config = dict(
    head_dim=32,
    qk_norm=True,
    init='orth',
    init_std_down=0.0224,
    schedule='wsd',
)
MLP neurons of a small language model. Each row is named by its layer, matrix (gate and up: input weights) and neuron, and shows model dimensions 96-159. Each number is 128 + 24 x the weight over its row's rms, rounded and kept within 0 to 255. A neuron's up and down rows have the sign that makes its largest values positive.
After each neuron's rows, "fires in" lists the words (lower case) most often at its 100 highest values on Wikipedia text that the model never trained on.

L2.gate196 [ 99 135  77 149  86 149 161  85 123 130 144 102 154 184 125 150 104  83  87 105 114 125  87 160 127 109 155 143 160 113 103 134 124  90 158 182 120 201 139 114 151 174  98 115 108 144 124 112  91 122 129  97 125 136 108 112 102 114 135 157 132 155 123  85]
L2.up196 [128 171  95 144 113 124 143 145 116 170 121 109 155 108  86 163 132 105  90 126  93 125 131 152 120 159 115  99 144 127 110 133 110  98 133 148 133 142 115 125 135 140 133  92 135  99 129  93  79 118 165 101 109 121 119 149 131 149 157  93 149 165  88  84]
fires in: "that", "this", "what"

L11.gate223 [131 132  84 171 162  95  97 170  97 156  70 119 122 126 125 156 143 157 112 140  99 137 119 120  92 125 129 151 155 147 147 143 119 112 160 125 132 152 122 108  95 146 105 159 124 140 152 137 121 185 119  97 118 110 158  63 146 158 114 143 114 113  93 118]
L11.up223 [126 120 144 146 128 110 137 118 143 124  98 120 130 113 148 120 132 134 108 112 144 131 174 137 147 137 136 131  84 131 130 102 130 116 117 124 134 158 140 163 113 106 133 156 101 122 138 134 109  67 145 121 132 110  90 133 154 132 132  84 162 116 171 141]
fires in: "al", "satyanarayana"

L8.gate360 [117 136 120 140 185 123 130  90  98 124 131 153 118  93 190 143 109  79 136 135 132 163 144 132 110 137 122 106 103  97 119 121 128  90  73 120  93 101 107 134 117 129 136 105 166 128 130 186 100 111 171 128  92 123 117 160 157 137 182 139 126 152 133 140]
L8.up360 [132 164 133 139 122 107  79 151 107  93 159 117 123 123 166 176  96  82 178 124  74 132 133 137 114 151 119 153 106 121 119 155 124 101 102 127 139 107  86 131 107 145 140  94 157 100 117 171 133 108 131 139  70 102 148 137 115 122 172  70 150 130 123 111]
fires in: "an", "any", "no", "early", "some", "january"

L11.gate161 [115 129 102 125 121 134 153 129 167 117 131 144 135 146 123 156 103 126  97 141 128 118 129 132 125 151 114 148 130 127 137 142 128  90 139  72 130  87 134 115 159 130  98 158 132 135 182 116 149 168 131 101 127 126 143 166 173 156 171 144 141 116 162 170]
L11.up161 [121 143 108 163 147  96 144 124  89 113 144 127 116 101 117 113 130  75  88 124 180 134 161 133 135  83 110 138 119 142 106  66  89 127 109 147 129 139 121 178 174 163 122 149 184 118 110 118 112 141 136 171 144 123 147 101 132 114 103 115 122 111 105 101]
fires in: "that", "who", "which", "but", "and"

L9.gate233 [104 104 103 124 131 115 145 110 119  84 135 124  78 156 127 131 112 124 147 156 109 175 153 134 110  94 103 141 147 169 170 138 152 138 140 111 158  77 112  91 120 114 118 145 104 123 130  76 122 141  97  77 115 108  79 108 141 116 135 120 162 181 122 107]
L9.up233 [105 160 117 109 181 169  96 154 139 109 140  98 133 190 107 125 133 141 143 134  86 166  96 127 110 104 110 149 109 112 148 140 140 123 137 119 134 138  75 130 141  98 103 126 115 121  91 107 120 141 110 130 140 106 126 115 182 159 126 134  65 109 138  92]
fires in: "was", "were", "is", "are", "been", "be"

L13.gate88 [ 99 117  86 150 109 114 113 123 154 122 119 138  84 116 124 127 144  90 127 134 142 140 133 117 146 145 140 171 124 142 111 143 134 160 129 133 153 116  74 136 158 164 120 113 126 116 153 125 117 115  98 116 136 157 135 109 161 135 169  99 102 109 144 123]
L13.up88 [101 120 170 152  92 135 182 124 135 178 110 115 142 112 127 113  99 102  83 109 143 120 124 137 131 151 160 164 119 117 149 151  93  88 123 104 116 133 139 153 138 116 153 105 103 118 145 112 119 130  67  99 140  88 140 149 106 114 127 155 147 116 132 111]
fires in: "a", "the", "was", "with", "oskar", "its"

L2.gate105 [135 114 115 103 128 101 161 126 147 105 120 168 106  89 120 144 105 119  97 173 114 127 155 154 150 106 133 147  87 121 155 134 123  87  92 124 122 116 129 123 108 154 123 100 124 108 110 160 138 158 154 175  90 135 149 166 104 143 159  98 151 162 131  98]
L2.up105 [152 129 127 113 127 134 172 102  84 145 132 162 136 138 122 130  90 114 134 144 126 120 139 138  81 107 152 141 129 144 130 125 108 130  98  94  53 150 142 149 120 138 121 115 137 125  85 114 118 150 137 128 123 129 132 139 123  96 155 110 122 149 141  72]
fires in: "one", "each", "front", "two", "this"

L13.gate5 [111 123 103 121 109 113  86 157 155 133 162 140 137 158 147 113 161 183 121  92 131 103 123 133 124 139 112 120 139 101 116 136 101 133 129 118 146 100 172 123 140  83 130 111  82  96  83 190 105 135 121 142  67 112 158 181 149 141 116 114 173 169 103 146]
L13.up5 [ 98 103 113 119  96 124 144 112 129 109 136 136 135 153  83 136 167  94 137 108 111 131  89 132 168  98 113 112 120 113  86  73 117 130 113 106  99 140 150 130 108  78 118 110 157 136 165 140 162 127 108 141 153 116 119 174 136 144 168 139 109 127 127 181]
fires in: "the"

L12.gate226 [120  94 127 181 136 118 109 166 105  96 151 130 131 134 143 133 112 125 109 121 135 153  90 189 116 152 156 102 149  89 134 148 200 134 144 134 157 166 101 100 121 128 100 152 169 138 143  97 102 128 122 136 117 105 125 118 132 139 172  98 127 141 152 138]
L12.up226 [138 100 102  91 155  80 141 120  80  94 119 127 126 107 116 143 150 139 176 133 122 146 106 114 135 107 120 105 131 108  95 152 166 145 120 158 144 107 146  91 158 108 131 121 138  90  93 123 136 198 146 152 103 136 149 131 118 100 141 102 120 179 141 118]
fires in: "s", "the", "of", "and", "their", "its"

L7.gate203 [118 187 135 158 114 134 139 133 114 124 126 125 116 105  95 130 151 129  94 117 143 139 107 172 115 183 144 127 106 137 123 116 137 113 139 117 111  88 150  94 142 105 142 130 142 158 111 130 132 152 157 132  94 115 105 110 137 159 117  87 122 124 133 109]
L7.up203 [148 173  90 128 113 129 176 114 100 127 169 107 112 127  73 111 179 145 113  99 138  86 133 150 167 193  85 139 146 118 143 132  96 169 165 126 127 113 159 113 142 125 118 105 181 140  86 101 126 134 150  82  69 143  88 123 133 138 107  84 146 101 106 142]
fires in: "a", "we", "not", "the", "might", "any"

L5.gate269 [149 111 130 132 122 156 147  89 106 106 136 134  99 148 145 113  99 123 121 106 129 110 110 108 129 127  96  96 121 105 137 118  80 132 109 114 100 123 129 123  96 134 126  98 131 124 101 142 139 160 134 119 105 139 160 148 159 145 163 137 157 106 146 142]
L5.up269 [128 119 113 129 107 120 103 133  77 121 111 115 152 133 120  93 122  99 117 108 107 118 137 114 126 125 105 125 155  99 129 120 131 109 134 162 142 158 147  92 145 151 151  89 162 100  84 173 150 100 190 110 112 167 135 149 104 122 144 118 161 146 118 190]
fires in: "january", "april", "september", "wisconsin", "march", "philadelphia"

L7.gate50 [140  78 145 159 109  95 124 135 113 117 169 116  90 113 139 114 124 116 141 167 108 134 123 153 133 120 118 118 177 139 140 143 140 196 117 135 116 129 116 119 124 139 146 144 149 115 136 135 145 129 139  99 140 142 115 153 136 129  93 110 136  90 105 112]
L7.up50 [137 152 142 161 171 158 110 148 133 109  80 107 100 149 143  61 100 134  88 119 107 134 145  79 155 132 130 155 128 191 111 167 146 116 125 108 157 126 145 123 131 119 146 131 126  50 121  98 139 143 114 115 166 128 154 110 132 104 109 126 133 124 110  90]
fires in: "is", "was", "a", "f"

L6.gate351 [167 125 138 128 144  89  94 132  98 127 136 138 125 126 120 121 135 115 126  83 156 144 100 143 116 146 124 119  69  71 131 110  78  80 102 161 133 104 170 138 116 140  83 139 126 119  95 103 110 124 113 146 105  72 142 113 127 112 172 101 126 135 119 140]
L6.up351 [157 135 155 104 173 134 138 118 117  94 135  88 109 112 122 171 126 106 164 145 134  91  84 165 124 153 116 132  91 126 123 108 105 139  77 195 125 128 150  87 178 130  88 119 155 177 118 141 144  92 134 151  85 120 145 122 132 131 149  94 138 134 152 161]
fires in: "the", "no"

L2.gate178 [113 116 161 122 131 113 119 103 137 183  79 102 164 132  80 111 150 105 146 112 147 143 109 180 119 141 143 108 118 119 145  89  99 103 124  94 117 150 142 141 114 137 119 170 164 110 121  37 111 122 146 120 164 150 159 138 129 122 155 152 100 128 124 126]
L2.up178 [125 135 156 139 156 105 146 127 164 176  80 135 130 111 119  92 117 164 158 108 133 125 121 157  93 115 126 103 130 143 140 109  98  89 116  82 111 155 145 111 115 170 127 136 153  93 120 108 119 130 125 107 158 123 172 143 131  91 149 205 136 131 138 122]
fires in: "under", "after", "with", "without", "despite", "following"

L13.gate245 [111 130 136 115  90 137 135  91 132 111 146 123 166 156 148 152  73 133  99 125 138 150 119 124 168 173 111 120 115 150 114 157 135 125 170 120 139 160 133 107  81 139 101 107 160 128 109  95 136 119 116 118 102 124 137 127 144 150  95 137 127 131  93 172]
L13.up245 [122 108 169 141 134 155 125 144 166  91 113 139  88 134 137 106  75 113 110 101 123 134 165 120 150 123 142 133  80 156 121 120 137 100 103 124 135 149 152 136 108 111 137 131 115 100 136 122 144 152 158 140 155 105 113  92 101 109 181  67 168 177 157 153]
fires in: "he", "she", "they"

L5.gate30 [106 153 117  86 117 137 129 136 164 153 153 118  96 145 120 165 103 119 116 162 152 111 166 163  90 140 114 139  78 117  93 142 166 158 126  99 113 125 104 119 137  94 145 131  94 112  80  83 154 141 125  93 106 102 132 104 167 117 146 130 116 129 191 154]
L5.up30 [183 148 111 151 111 135 124 137  76 123 107 130 127 129 156 135 125 127 118 102 156 152 125 122 113 160 131 140 110 120 102 103 120 118 106 148 172 134 159 119 108 106 136 135 146 120 138 144 110 149 148 125 151 135 158 116 144 137  84 121 115 114 110 130]
fires in: "and"

L6.gate338 [150 131 109 140 137 110  99 100 124 161 133 143 122 152 126 134 110  99  96  60 120 145 108 141 100 114 117 101  82 140 153 152 127 135 107 107 130 156 136 167 154 111 132 129 121 122 126 156 106 100 125 133 137 155  92 114  79 146 131 157  88 122 122  99]
L6.up338 [136 127 152 137 195 158 124 106 162 154 161  94  86 138 134 128 117 129 128  96 133 102 110 140 131 142 137 149 131 140 107 202  83 115 124  99 144 166  97 141 139  95 139 143 153 121 120 104 165 126 151 141 153 118 160 155 140 122 141 108  89  99 150 153]
fires in: "as", "under", "with", "asakusa", "azerbaijani"

L11.gate247 [155 129  97 147 133 109 121  94 128 120 144 131 114 110 132 120 176 132 148 156 119 132 125 132 101 118 155 129 113 164 140 123 112 131 158  68 139 151 145 112 129 104 124 118 184 124 126 139 155 162 154 108 131 122 126 116  72 123 130 109 109 143 148 119]
L11.up247 [128 117  90 155 137 138 132 137 109  73  97 119 119 156  88 121 154 148 124  98 160  90 135 134 146 134 130 156  87  83 116 122 100 126 111 152 135 141 118 115 113 101 127 115 160 154 122 110 106  98 147 141 122  70 100 125 153 136 111 141 112 112 146 134]
fires in: "a", "m", "ocean", "small"

L9.gate65 [128 139 141 105 153 174 126 137 165 148 164 118  93 154 157 158 134 108 118 140 129 103 124 119 134 134 103 172 149 145 135 113 134 146 136 113 136 142  55 142 155 102 131 101 136 134 114 116 104 138 160 115  96  46 117 170 124 135 118 147 104 102 117 132]
L9.up65 [102 102 124 112 143 122 129 118 156 137 136 139 101 135 147 159 129  99  98 130 143 130 147 106 132 116 120 126 144 117 118 127 123 161  97  87 142 144  97 112 151  93 178  99 156 144 137 137 103 125 136 117  93  87 127 137 127 139 120 158 116 174 139 134]
fires in: "the"

L6.gate204 [153 133 139 115 125  93 162  97 121 123 141 112 100 108 147 142 111 109 117 118 153  87 124 175 104 139 170 120 131 109 172 132 136 135  75 128 145 123 141 128 127 171 123 133 120 156  80 149 141  84 157 130 145 145 120 161  90 137 148  99 118 153 114  85]
L6.up204 [123 146  96 112 121 117 147 147 134 111 154 124 117 162 141 132 131 130 138 124 147 138 143 109 123 151 106 105 143 171 154 123 125 109 171 160  88 116 165 125 125 166 144 116 155 141 111 111 129 111 163  97 120 118  86 161 109 146 103 129 158 166 109 143]
fires in: "this", "these", "political"

L2.gate382 [119 137 163 131 105  94 141 111 144 125 176 139 118 170 130 175 118 145  89 168 141 158  92 114 115 124  98  92 121  93 129 142 135 119 162 136 122 116 119 124  75 138 109 111 110 119  86 151 116 155 141 134 149 154 123 150 118 168 195 140 138 120 120 133]
L2.up382 [145 129 161  95 125 109 127  85 163 129 147 141 172 112 137 133 142 127 102 120 142 129  94 160 175  77  78 131 166  91 168 114 125 119 134 155 178 132 104 129 114 146 121 110 123 100 123 133 108 168 158 129 136 151 121 139 130 150 130 100 149 157 100 114]
fires in: "november", "january", "september", "december"

L9.gate97 [104 155 145 125 144 134 125 147 133 129 174 100 137 120 147 141 125 101 156 108 109 134 157 140 127 153 124 108 135 100 137 165  95 122 184 117  93 123 141 153 118 129 128 109 111 102 135 122 141 143  89 113  96 130 141 141 132 133 113 114 130 126 152 100]
L9.up97 [109 141 134 147 119 144 105 110 170 155 149 105 141 126  91 134 134 110 133 119 147  52 156 136 158 126  93 107 120 174 105 109 121 104 127 100 141 143  92 104  70 136 129 133 119 107 123 147 137 156 145 133 126 156 134 114 150 109 128  94 123 101 101 172]
fires in: "to", "under", "by", "at"

L12.gate380 [126 101 110  95 135 127 124 142 141 128 132 155 118 142 151 166 128 123 111 140  99 155 129 110  99 125 143 132  80 137  95 122 101 114 101 125 156 145 122 108 132 138  93 151 136  82 109 126 139 142 139 141 123 148 141 112 128 126 146 133 118 122  81 147]
L12.up380 [128 128 153  89 167  91 123 121 146 112 166 117  63 140 154 189 127 145 122 113 110 127 136 113 111 150 129 141 128  97 126 116 134 101 109 124 166 145 152 130 130 102 147 130  88 114  80 171 116 106 137 154 111 126 130 159 141 163 116 138 115 148 129 126]
fires in: "the", "a", "s", "by", "from", "in"

L9.gate101 [126  87 159 142 113 140 116 119  63 110 174 132 156 113 113 129 141 135 122 103  40 156 129 109 126 119 118 145 147 104 154 140 141 125 115  57 134 125 134  94 150 133 143 125 140 139 101 121 139 155 151 163 114  98  98 121 112 136 113  84 105 134 123 140]
L9.up101 [121 120 140  98 131 123 142 128  86 109 133 130 123 151 130 135  91 116 158  89  94 128 151 157 153  91 126 155 125  74 153 135 137  96 148  85 140 155 116 136  99 151 187  86 130 101 117 127  98 123 125 177 173 141 114 144 105 118 110 124 123 150 133 170]
fires in: "south", "north", "west", "east", "and", "northwest"

L7.gate8 [180 112 153 159 107  97 123 143 124 106 120 173 121 151 126 130 141 111 124 122 100 158 100 138 180 122 130 125 171 127 162  84 130 141 130 106 105 146  91 112  96 102 148 150 148 114 141  80 103 113 113 151 152 116  77 145 155 153 178 136 115  93 122 153]
L7.up8 [155 108 157 118 125 150 145  91 115 114 112 148  88 144 174 151 107 177 161 115 126  92 182 115 183 124 116 117 143 128 116 106 115 125 171  96 132 150 126  94 104 141 133 117 110  84 129  89 124 112 126 139 123 151 136 147  74 219 123  85 112 123 135 121]
fires in: "she", "career", "personal", "a", "st"

L9.gate239 [132 121  97 157 165 134 161 151 163 150 151 137 104 141 154 148 144  99 146  96 137 131 117 113 127 132  87 131 158 125 115 157 138 145 154  87 114 146 118 124  68 183 127 139 141 136 149  89  96 124 136 168 138 132 129  98 126 181 153 107 129 151  90 133]
L9.up239 [135 129  75 111 127 146 160 125 153 101 128 115 135 123 109 157 146  93 139 150 118 119 158 141 114  89  92 136  94 100 111 123 122  99 170  80 122 141  83 127 117 143 122 142  96 113 117 119 185 135 119 163 145 118 132  75 109 120 140 117  79 121  84 142]
fires in: "he", "they"

L11.gate302 [116 177 155 184 146 151 111 125 141  86 159  84 131 132 117 104 128 106 155  95 107 150 119  96 143 115 133 110 110 125 120 140 110 105 126 114 151 104 139 153 125 172 111 118 125 161  71 124 101 119  92  60 132 157 129 179 120 147  97 120 136 140 107 119]
L11.up302 [ 99 167 144 138 104 117 127 150 139 123 137 139 112 120 179 114 120 152 151 149 128 137 130 117 115  78 113 117  79 128 157  83 147 129  90 143 133 184 112 125 138 119 125  98  92 115 115 127 164 144 127 134 146  79 136  88 150 129 134 107 152 104 111 150]
fires in: "was", "been", "were", "is", "now"

L11.gate250 [126 158 115 163 122 104 158 132 132 130 158 130 138 111 107  99 147  96 156 132 138  82 131  65 125 180 122 116 113 126 101 128  92 111 148 119 143 100 113 148 147 134 151 116 118 122 133 105 143 113 121 202 107 157 134 135 119 117 128 144  90 113 113 145]
L11.up250 [101 159 122 200 133 110 117  97 140 151 118 135 114 164 152 112 117 159 164 156 129 167 120 144 110 136 134 142 143 126 131 115 126 132 151 112 180 131 144 142 159 101  77 141  84 122 182 105 141 104 117 129 131 128 156 130 158 110 107 125  91  91 123 118]
fires in: "the", "is", "takes", "was", "it", "took"

L5.gate85 [121  91 170  96 119 108 126 124 109 133 190 146 121 104 143 151 110 101  89  96  81 137 100  99 163 128 117 145 165 119 139 102 105 139 137 133  93  92 140 115 141 126 129 103  93 154  94 144 134  89 190 139 162 165 114  80  90 127 115 112 104  86 106  97]
L5.up85 [162 133 148  83 120 134 106 164 111 180 148 105 119 108 147 132 107 122  88  92  53 148 139 111 169 123 137 117 150 136 136 163 136 141 106 151 101  91 126 138 161 118 132 115 120 127  98 120 109 114 176 142 140 183 102 125 133 119 100 141 157 129 119 114]
fires in: "in"

L7.gate107 [139 116 117 142 147  82 139 135 107  78 110  71  89 210 142 129 133 154 140 122 124 137 113 133 108 119 119 143 150  89 101 129 102  88 100 142 158 106  99 155 132  91 123 136 138 114 105 121 123 143 113 137 113 137 127 156 102 144 154 138 138 105  95 113]
L7.up107 [133 109 132 105 134 125 129 142 117 135 128 105 133 127 120 137 112 123 134 128 154 126 124 136 147 155 139 126 124 143  87 144  93 124 122 133 130 129 166 114 144  81 105 123 127 119 101 178 102 120 112 137 126 166 154 128 165 188 114  85 116 117 136  98]
fires in: "in", "from", "of", "for", "on"

L2.gate97 [128 150 125 136  95 146 127 114 114 119 156 127 105 207 122 115 169  89 136 139 124  65 146 155 150 147 101 126 140  76 143 142 107 107  91 127 105 120 129 154 131 121  87 155 109  99 144 113 135 188 130 136 106 144 123 128 147 111 136 149 162 131 136 107]
L2.up97 [140 128 108 167  71 114 159  90  98 103 138 115  84 179 111 100 135 109 124 152 112  95 137 141 124 105  93 127 123 103 113 154 101 112  91 116  88 135 139 172 117 148  75 111 135  97 112 119 118 186 122 167 106 151 129 120 126 113 133 140 169 133 113  91]
fires in: "they", "may", "we", "could", "can", "not"

L8.gate233 [ 99 135 132 134 166 144 144 147 107 136 134 151 105 144 117 180 105 125 174  98 102 104 155 142 100 128 109 128 147 114 148 107 143  73  97  99 128 141 144 106 125 141 120 147 148 118 147 135 155 124 149 144 133 164 112 132 143 137 109 162 111 136 130 173]
L8.up233 [ 55 121 150 139  95 144 113 108 126 149 123 142 127 134 170 134 103 103 137 114 120 118 168 118 137 109 140 150 145  91 123 128 169 114 109 126 135 129 170 117 138 116 126 156 156 144 119 128 128 175 152 154 116 109 128 130 114 141 152 171 140 128 129 147]
fires in: "south", "north", "west", "east", "northwest"

L6.gate336 [172 156 109 160 120 146  86 131  80 147 113 106 113 183  87 146 151 182 137 137 150  94 110  96 132 157 115  86 118 131 144 139 138 131  86 152 132 156 159  77 119 167 127 108  90 118 154 141 158 102 117 152 111 147  79 134 121 138 103  77 125 110 106  78]
L6.up336 [141  88 120 151 138 157 124 141 139 154 134 103 121 117 122 129 141 121 137 149 138 125  92  88  80 154 154 107 134 128 116 145 139 151 161 156 169 137 130  91 132  75 152 118  77 115 182 144 154  97 118 123 147 109 116 133 135 122 110 140 121 124  95 144]
fires in: "is", "was", "to", "are"

L6.gate329 [123 143 154 138 116 130 138  84 149 146 162 136 118 146 118 160 104 135 123 100  93 145 121 114 120 123 138 111 158 158 161 127 125  84 143 129 144 119 131 113 150 110  83 135 145 145 113 157 174 162 117 141 109 133 175 156 178  92 108 139 115 117  74 159]
L6.up329 [126 155 111 158 101 102 154 106  82 153 159 119 187 175 120 114 124 127 143 130  87 103  96 115 110 135 107 134 133 105 126 140 168 145 107 123 128 113 139 102 114  95 131  91 108 134 138 135  99 123 106 123 130 134 121 131 143 135 107 113 132 155  99 164]
fires in: "has", "we", "they", "will", "can"

L12.gate130 [126 123 106 110 145 136 155 162 113 160 147 131 112 143 143 127 118 113 129 163 101 159 137 141 115 111 154 152 121 101 107 144 154 154  99  92 133 123 101 137 116 150 132 135 115 137 120 108 172 131 117 110 140 132  87 151 102  85 123 140 155 113 138  98]
L12.up130 [ 97 122 107 135 113 145 162 137 132 101 111  94 128 108 120 131 127 124 102 102 122 117 138 135 162 135 133 130 127 151 124 109  95  96 133 134  94 104 139  79  99 112 156  83 117 150 132 129  98  79 109 132 111 131 135 107 131 115 100  98 136 116 128 147]
fires in: "a"

L2.gate299 [134 157 116  69 136 129 138 136  92  79 116 149  94 130 104 125 113 112 100 148 123 140 109  90 134  93 127 160 126 103 148 122 134 136  95 146  82 122 141  98  94  89 136 125 112 112 128  93 146 110  95 129 125 159  78 142 128 177 172 149 160 140 125 128]
L2.up299 [147 152 130  94 101 117 111 163  93 128 109 159  98  88 130 164  79 104 116 131 120 145  86 104 107  90 121 102 152  99 125 133 135 153  82 138  91 100 118 123  96 110 157 144  84  77 152  84 135 114 106 147  71 119 138 151 126 147 153 120 121 128 115 130]
fires in: "0", "1991", "1996", "1993"

L8.gate340 [145 174 123 144  77 144 115  92 113 158 117 107 112 153 124 124 111 126 117 145 135 142 137 180 118 121 108 123 120  83 153 142 103 139 155 165 137  99 146 121  63  97 107 134 154 138  86 121 126 132  95 153 115 105 112 123 149 114 137 116 167 155 125 143]
L8.up340 [103 127 115 114 137 123 174 102 140 184 115  98 172 121 113 116 177 116 142 150 126 139  86 107 127 130 110 132 148 133  80 182 146 141 141 111 124 126 171 151 127 144 118 126 147 157 125 129 127 145 154 131  86 108 191  92 101 143 123 119 139 172 117 156]
fires in: "they", "i", "we", "people", "members", "not"

L5.gate213 [165 149 107 133 117 133 106 127 124 136 129 147  78 156 119 114 125 110 136 120 150 168 114 114 112 133 125 148  96 144 160 148 116 132 115 118 157 151  90 113 124 124 139 140 179 155 116  95 149 163 122 174 129 121 125 147  78 178 145 106 117  81 110 133]
L5.up213 [134 142  81 126  79 129 153 152 148 141 101 165 123  90 116 108  99 177 120 131 110 118 137 163 109 142 115 137 146 114 107 117 118 137 115 118  89 139 152 133 121 120 112 136 127 126 117 116 142 144 132 118 164 143 129 140 148 119 127 106  73 131  93 104]
fires in: "of", "for", "on"

L12.gate75 [113 118  98 109  93 136 117  93 146 128 155 112 118 102 115 130 102 140 100 119 145 133 130 108 119 152 106 107 118 170  98 122  87 140 137 115 143 124 132 111 114 138  84 126 133 129 147  68 133 109 149 147 118 105 158 169 126 124 146 135  70 107 124 145]
L12.up75 [178 129 170 116 129 141  97 102 153 112 136 135 134 168 131 120 140 129 109  84 159 122 151 112 137 131 127 108 162 142 138 107 130 105 176 118 116 153  45 107  70 128 145 154 137 108 118 110 147 129 140 141 131  83 158 121  89 133 106 121 110 150 122 111]
fires in: "he", "she"

L11.gate183 [102 159 140 113 118 102 114 136 127 181 155 125  98 108  90 156 115 121 129 118 172 142 139 150 134 137 143 111 190 152 123 161 108  85 164 160 114 162 124 141  94 114 105 121 104 129  96 118 109 152 146 117 125 166 123 125 122 100 139 146 113 151 110 120]
L11.up183 [ 89 148 156 183 158 121 161 158  98  97  94 120 133 110  99 119 144  97 117 107 117 119 114 107 156 120 136 103 137 142 117  80 102  97 106 138 115 122 125 158 121  87 147 136 110 108 125 154 116 145 122 142 137 143 114  84 154  97 131 128 129  89  96  91]
fires in: "at", "cup", "his", "first", "in", "to"

L8.gate23 [131 119 183 133 138 133 110 122 133 120 116 157  86 116 135 202 138 151 162 147 137 122  90 149 102 141 147  99 103 118 129  98 157 145 110 140 188 100 135  57 149 121 140 104 119 124 133 133 117 113 144 141 109 108 129 135 123 130 103 122 123 130 119  96]
L8.up23 [127 109 132 116 139 133 108 103 121 136 151 101 126 137 130 132 140 139 101 123 140 124  90 133 175 113 165 129 126 141 128 106 138 121  85 115 157 103 113  93 117 134  64 114 193 124  60 159 130 112  86 119 160  92 139 136 138 110 122 120 103 148  84 113]
fires in: "the", "his", "s"

L11.gate125 [117 102 164  85 108 128 134 164 152 112 139 120 132 135 161 174 128 138 135 143 150 135 119 152 146 119 130 114 120 134 106 139 144 100 101 101 127 106 135 147 122 106 144 135 119 164 154 102 105 128 111 121 145 134 139 108 147 166 182 155 138 145 138 134]
L11.up125 [108  91 107 121 137 125 131 137 127 104 133 111 118 137 154 127 134 127 153 112  93  92 151  79 116  86 137 117 126 126 145 107 161 145 118  85 151 142 123 146 116 110 101 140 110 145  90 135 145 105  91 132 158 137 124 111 127 109 132 126 131  86 124 115]
fires in: "of", "the", "s", "to"

L7.gate276 [148 108 123 140 101  71 144 149 104 126 131 103 142 167 131 129 127 147 105 182 137 113 133 144  99 114 143 106 174 125  77 101  93 115 124  93 149 137 131  97 129 127 110 109 126 135  97 123 135 169 120 124 144 149 124 125 122 128 135 107 122 135 106 160]
L7.up276 [139 121 125 119  89 134 143 126 129 135 127 104  85 145 121 127 122  97  75 149 145 114 106 117 118 143 147  92 129 153 117 114 138  92 108 119 135 107 123 125 144 166  95 130  95 170 131 148 150 156 125 136 174 145 120 152 124 108 150  94  97 123  84 158]
fires in: "that", "which", "who", "when"

L5.gate116 [103 123 122 142 149 158 111 136 134 119 130 122  89  91 163 135 138 151 143 122 165 116  98 122 122 148 138 128 148 153 126 147 115 137 121 123 153 104 131 146 111 113 123  90 136 161 107 161 102 118 115 130 100  99 145 149 160 124 148 139 161 125 110 140]
L5.up116 [110 112  81 150 136 127 106 127 125 135 143 112 100  67 166 118 122 166 126  83 149 143 126  84 152 102 126 101 125 184 128 132 109 139  80 131 162 133 146 159 144 103  98 107 137 152 103 156 138 112 106 140 110 108 135 162 158 128 147 140 115 113  91 179]
fires in: "the", "california", "rural"

L6.gate251 [128 125 157 163 125  58 140 125 174 109 127 117 143 146 127 173 109 142 129 167 122 134 158  98 157 121 102 116 153 122 116 133 161 115 157 120 192 151 113 112 126 101 121 110  68 125 119 126 146 114 101 146  82  98 143 105 114 150 159  99 138 157 135  67]
L6.up251 [135 129 132 135 167 144 142 104 162  97 102 150  98 139 138 138 129 102 137 122 115 125 122 108 120 153 125 123 141 167 140 167 111 132 185 101 170 107 105 112 100 156 106  97 117  87  74  75 123 124  88 138 137 110 102  83 142 121 160 101 132 113 100 115]
fires in: "was", "she", "had", "has", "been", "is"